Part of a small language model's weights: width 448, 47.9M parameters.
MLP neurons of a small language model. Each row is named by its layer, matrix (gate and up: input weights) and neuron, and shows model dimensions 32-127. Each number is 128 + 24 x the weight over its row's rms, rounded and kept within 0 to 255. Numbers have three digits each. A neuron's up and down rows have the sign that makes its largest values positive.
After each neuron's rows, "fires on" lists the tokens most often at its 100 highest values on Wikipedia text that the model never trained on.

L18.gate483:114110131142133149132092132141126143099122118060145122134129135103168125112100099152130124133136129148086100152113113101127113154109150156125144133101133085109124108156142186147108151122130207163117154179142151133092124114144130091130117102143108127181124065137165125119102100152094175180
L18.up483:089158119150133156111127162119123117140128123129156113127125194122139138099143151172112138135122119102117156120120118108147133153120177141082145142074140129105117084139142146129113129109137127104163170181133140120093084134094154077119123103143142146145120124151137140174108076160116146130
fires on: "|", "}", " |", " &", " November", ")"

L10.gate67:100167164137153092122113142127083089112126109117174158133135132162156086141141137101186112125129139126173122154115126102136095199169112150140131146093142148104115126137116104093150120127168142141071094106169162164116155116130139137137136104104105113120164108112128111122211103100120105114
L10.up67:153151190100149133113110157162132116156076145110156165097118119087133120077090111141114113138118094097123120136171118139114125167175108116153147122111165140126139119147139108149142130152123119102115148181126083137179100158167150138102116135149107129137142102105097118133165149128131150133
fires on: " of", " at", " after", " in", " to"

L11.gate601:049095138111158087168109169141148117136166142114119109140127153092151115123141101148135090077172167097173125143126118156144153113141146129152126114171145165109122120121136139145152184130134128137171127129115107085141080132114093131114131148129125104089147115145107135062165155113142145110
L11.up601:100145071141131130148158113121118112160079158108167142118112130101095164115148108135149129101108149149132171135141101127094126130162102148139113140095126166131159116126105128129099090103150130100126144179116135111089129104125140145089169153106113136155100131088114126098117103138156128157
fires on: " to", " and", " on", " as", " from", " of"

L16.gate760:144094118156101132144146168121136100124128108119114103150158121097125159166122157119088125101151176129169156152094163159166168109131137155127141163142121145130125144081106111092115110146137133147104137077114125115148164093108145155109153173131113140134152105128149137136103148095107097074
L16.up760:135098117120143112177093128105105117147124099148126110134128107130137139152125127125162152094106146160105127092092138123090133155107094105142156156121091137108139130118122159121099190134122139118147125130093126122132130171141094093157126130114090164153157141144104115154129104095134085145
fires on: " the", "The", " The"

L17.gate621:108142107128166138111177123111173105147074089115077155125158132129154141144134115122143108132150128105116111151160128153146118165144145151090139134132139109125164152122163093092111173151121155140133171112107074122143111123116101121112139122135158134144134086135126157106092168145115131107
L17.up621:143115148115123103148108100138116095173149132114069137088110119148140112141158137112130119121151114146160123144083177120106112129083109109133165150077065135100078156123097163110111109124148121095143112111126121133086108088118110120169128121151119153127143147137148108155140110118158109132
fires on: " the", ",", "The", "s", " a"

L10.gate784:151145127144173156100120147112140129080074157155117128127125078162136124140125145105087085097110173127165100131104137090114096123145158144138122147132135113156096130123146112114141105104111148154110114164157139124187128122146152135119150100122103136147122125142133127094145139101068131137
L10.up784:126145127149116169110141153162125132147120161096121095154101097140165156121136123138125073132128148118165161117114144169164119111156113125104147086105135147105116170112131158113098124112156135103157154083139131109138134160142098145158126107141122159131100154154160103112126094142113108104
fires on: "i", " in", "e", "ino", " studied", " of"

L9.gate699:124110126150118122157134150120093118202148153118146110121109146116154095089143131124138098137089129087145131101143128118133121160107146131151113092109176142091121159116174169144109158099119136116149154146129115131126139084140142127146109077116109101132153124109141122142143124159125135151
L9.up699:104153087117130126108152162140121129128135181102126129139130116169139108119157169157103159131152120132146115099134122088143119150118145171105107118144154136118094106105114144111131139101131170169123119148121093133066114106174132122158165152130140148122102127160108129157141132109097110125
fires on: " |", ";", "|"

L18.gate593:091132111130134124141097126111171113073091124121086153121154095148124110153130113183159159142115164098084171109133121134121106130102096124086140133143134157146118130101178126172113102133123143116166156165132131136154090166134128134127131106150142131112114159148076155133147131108127122085
L18.up593:146117113127135131159152108161117106144140126122140144091170146155113125111125136119155144140144144122142130146071155144140126121135100115087133088157129126133100131136099137161106164167122161143132110090136127123112142126128106139159098125112118173155159139138134143118130118104147126122
fires on: " the", " of", ",", " The", " a"

L4.gate605:150143113127108125129123160107086129141122137132136145153168116079111092132089169127081140106082118173153125111119129167124139093168133117135108148175176161137142147118111109154097128097142140110133157146104120141118124125076096134122120134201142124073111140101114082110109173106135117154
L4.up605:110098090147098136147171114142120086168156157106129127138112150114169087143168115149137150128167132095122116152139087135139148151133123105092124155138181127073168132125108087123109153123107142186110124140121134138129141146114105139105128169128107133122141118116155121122089166133158091165
fires on: ":", "erg", " husband", " -", " brother", " the"

L13.gate292:104113119150133135137125163075089102105108143157138133141126172149127098141087100090138139082143079122104119126147113118122162127101137121131101102135090149115152179113103128200103173152131170132174116127110146091115148082118094127094144129095155134146141094078105151101156118130134169105
L13.up292:132132125109100149146156129112145159136165147094100131142112122087126159091135140088125142130141136143113146134130152137145166152103106124150146124143118133131114130138156088177125160116160108136185095093136140144120150131056149167124133143110100123117143170138084141148154118145103103114
fires on: " to", " a", " for", " of", " all", " every"

L18.gate345:124151173093099121092133130155103125128136105078135165097140131134106121135154138097155047124118089153135120158155112117126136134152115118177156173135136141120115134171120131100127149107105147133073095113122175117127100113148116141153153140118091079106131154144085112124125089176120086106
L18.up345:124131138122109126104111137208152115152118152122089159133105125124125146100105157109127114185169119149116159132114114174114143146153130130101117109096173122125129071151125127124113122099130145135113119133132126148145128121092127139138154147130108118092119150092123111148133109086139120103
fires on: " in", " of", " |", " as", " by"

L13.gate99:123132152132147169163123132101133115173153143135079091132113102118161098109114144111145163124114169118134127146117157127121106096161133118097096198108132134093102112131100120132141140089172121154099178097131121118093149114130135105151135121154096107136142098124095139126112131170083147136
L13.up99:116135120123131128037109126128121145171129120134104162115135115116156138146141150123112101100111122124121102113113114120140160137103105139145126124096106117122123105147121147127152090143126125136125101088148097101128120130153127144202162149107132154112128105116155125120142122088108143136
fires on: " was", " comp", " is", " were", " are", " Comp"

L9.gate369:133139129128153149160128102168084150178157146112117137111137145145140142121140057150141064143149132123124118122147150066153158137137128173098124122130120147105137109192174129137103129135112104074145108125136140111143153143152155113150141139134083128087123140138128094086111146112134126156
L9.up369:127148118116136144138080135140101129124145122122116116114068152124103098148155123137109106114145121138072113121130138123098134123111135156165125093132131116152084176156087134161120095122154118145142097123173127121136098108164120109141142092121179180133121169168098108124128119106149105093
fires on: " his", " a", " to", " and", " PhD", " her"

L18.gate361:132110152113138137105123134135131118150135138120137170144118126163124124148130103140116097132135131149124144103097126115121073098128126106136098151129164107151140116143188106109136134096129125127170123099114127143147098146125148157122124126138141118140141131098091155138148100116157121104
L18.up361:114120110114114138107088119133144175102123104106075173138091134118125125159159137104107144152109090109129152112113094144094149126143177130137156153152132158125148100100127139123112152115143087133112157153121188142131144140071129154143129166125167068135105158161140147121141135131116105096
fires on: ",", " |", " and", " had", " with", " the"

L16.gate442:106126146117116127139104187169140144167148086096156135139112155084083128136140122116132118147172079109127129147143131117112066149138095140112123113142131132163134140148132102133111110170108090103122101081116164122105084158121089131133148174090119135142106145139139128103107140119144122111
L16.up442:102148099122142121113115107120152099158127120140134125160114174097149122132108153149128123135118106158104130130148106190162164148140146126141079170131090148135139177146095097151133120132141133162128083076119141142115129097130152103117148120113103104081130128132081121135135117123154103104
fires on: " in", " to", " for", " of", " from"

L9.gate635:093148132118121113122130112140134169109145131100097133175184142101139129126092138076136109132150108071131131109126157100118133115130203160153166176177129119175113120153137115143157154150130144129096182111143127146144109141134140107118113106101126127141119113122116135125116097141163110110
L9.up635:130099142155135154144126076152131163104156144113112129116162107093094137113148163125133074114144107137103143113114163091112127092110157161097148144133122187132093170089134149115166126114104113114144181105106083116135123131160075147113125114150122157173145138111165101208106084147134151124
fires on: " a", "\n\n", " an", ",", " is", " American"

L16.gate632:111112124131128158137133172147114067138110154116095128091112129124119143164110114113151129103148092103112094093117143135155131104166153124085119139143172154157122122133148090152100133140117138123126136128114135163131117096133122156161102147141088140145092139130120174114104118115152130140
L16.up632:147139121156146118135064143138126120115119133133122129102102121096112147154111123125147162149148128153097106116118099164169168092120140149154123118193110139160118125121134093160156156109143119150134149138125140127168136140145117111134094123147119065085114179193144079110109137158118120118
fires on: " of", " the", ",", " and", " on", " as"

L13.gate301:138093091132146147114140154139131138093144118082151138105098105103117108174098121149104113140159136147137126126137139136118121093108091142114122102111137096153142119150123115108096143085106130152116132164115143129120164118172130149130161110120142106127098137127155141147127144107109129137
L13.up301:150149146150145192172135160100116153082136165151105164156161117112120172138116133114133127127135112132121115108120138113156142116101117151139099098128096111138151119088098142136187126143151110134127162128138173112168138131145098104144089131155171113077164101192130128120155191146098124105
fires on: "-", " the", ",", "ris"

L8.gate551:116107146095146168127117147154127129131102144102118138153144152143131136128122115095159162137129114118129112102154129107114121130113122097165119124165089102139128135150103116129139162124139181133147051087093189138103092154088123130140124106097119105133177097131121155119130101131114141145
L8.up551:143149142091137142148147135101091182131114169104117147150084123139102135099118124089147142144143123119145145101125160133113105153101137143125070151132123151151133145177164129110147102121117133143148111136110122157159137114105101148151135169137099106098123145134148098129156117088106143129
fires on: " of", " for", " to", " in", " all"

L16.gate560:134198135146149127175181138143094142129096127123107120141114113126176120122139066150124152070177163160166118160119082111172111151155137089138147101097076145095138111111150080117133107137158082089134139084153141108132126144120122132090103114140115129121150077138144137074128152141149141151
L16.up560:142094146106109128129103097142145094135109126102124184128167113139093145157108103117125129133140093110124101111075188137164123137071124135177120143113113167164160107131102134119117095137106171152119128146131146119126172104125094130143134165139148136132101174118139078147131111145151150143
fires on: " |", "s", " with", ":", " of", ","

L8.gate725:111118120101163147156104138143095104197108112155111123101144154143070140140135135144124100116119132113186097135089102118120139069113129152143140141181115113136151133085086097154123135101156168096154179103126115094105076145100100108104116155155151147106150096140159146127135174097115124127
L8.up725:143124161104133144124119139137103095137101118180110134126125139121109118105126102155084156137066110138116148083118125146132137145154130142142121162123132116128134111117114104123150090128121138120139151143103139172106106072114145138126138170150102118157146123194143076093129105132125144153
fires on: " were", " as", " of", " are", " be"

L9.gate674:096117139140105091113160112127135123153156139100160178111075149188136156100127115166116148188108132138157119134120141126134126166071118168127115144100134112131128102119141164078139139082137102114114119147120123146163147112126128114136106099149159113110152138100132140103116139123103096085
L9.up674:105121115102105142189097171099130106145116211085148097153099112092137107134129118165161156154126148151123075102148094086139114107163146143140173149137156144115098094127111164099070137134113078131100107140140166130101147139164163113138098168135153117154116141133126173145099109129141139168
fires on: ",", ".", " and", ";", " very"

L9.gate37:098167147152145155133141179125121132149139129143081098163085161153112116122107100143107121145124133179162095146134170143157124130132133124103110142170120133112159096158085146111106182126140107156133141106138124143084150145120136151100114120102105157134165118142125140131144112140135152099
L9.up37:153134166143166090082121131125110113149094140147122123132129106171117114116125138143104070143106095139105146163135117092117137149096173093102102115115111138136111141153156118149133102141126130125106102121083145104160146113124122144149150130147097134151135150157141118168118119103145121115
fires on: " are", " is", " was", " were"

L18.gate267:089094166125125109156127143197144118118151130149138124122166117094126130118067117150185111118075094108121151138130121136125108156157119145109125148106139166145164147141150120140135131108138126130137106075149159125166163167147156125136112131108113115134129098125107118097104129092124091126
L18.up267:178137112146157148145135166100140112098188106163137153165150142183149112147094090137112072099178136141130124100114130123131101080123143107134165093134113116151107133168121149133134118140137139130152087139138128144136079094113080123131153169156131137132144100138091122106141122126157137154
fires on: " the", " a", ",", " his", " The", "s"

L4.gate472:086148150103154159142144173124152134149151153129147136130116100159144125093114117112144104157118125091110100110130138111059106095124129118157137132142138153132194149102119103066146103073108068154112149146162114109153118123120121108165160103125092152161113166183073108121125148112136151161
L4.up472:136104103159150121083107127107131114144150102103090123100111107109092158159134118139099126150136124100143084084133122115100134139117137161136164103121135118132150143135127121121164144122197141134164145124144121103150129147107109195126132108171114147142103106152079123136100167108131098117
fires on: " a", ",", "\n\n", " an"

L17.gate683:146134136116136164185145154125159144118079186113152124091111100141138131123136118123157165133126134097136135129116119145143099116165128099094123128111136116095139147157151131132113131103115128143143124092080135128134116146122101141128144114167111139114156100171141119083122190156128126093
L17.up683:113088134175142123128138158164129161113092111111120115096174125136152110123123122147109071148155165105102105108138106077099126168137098127125114085118164159129151108102075147141135085116091109149124150110150090134120183164135133156153154120095103146158160133141121151124141077107127134099
fires on: " were", " and", " are", "ly", " was"

L8.gate707:123194127110107132162171146137150125126138179129138113132108132170101128140109148101112108094128132111194124145118144117113083183138108155120104154112111133160120129147182133112085134126148137116117101125129140099137128119117142105143102131129087149100127124148145132096137147161079139114
L8.up707:108140103117107124088124135121166126121117121160140116176121131102122178118158148126069144124156149133142127088182077154131121171136128126119135104110143102127148179136143128144100088128124107142131071072114148147090092132134176120155124122113090147121095153138152111115125124076143098111
fires on: " of", " in", " \"", " on", " for"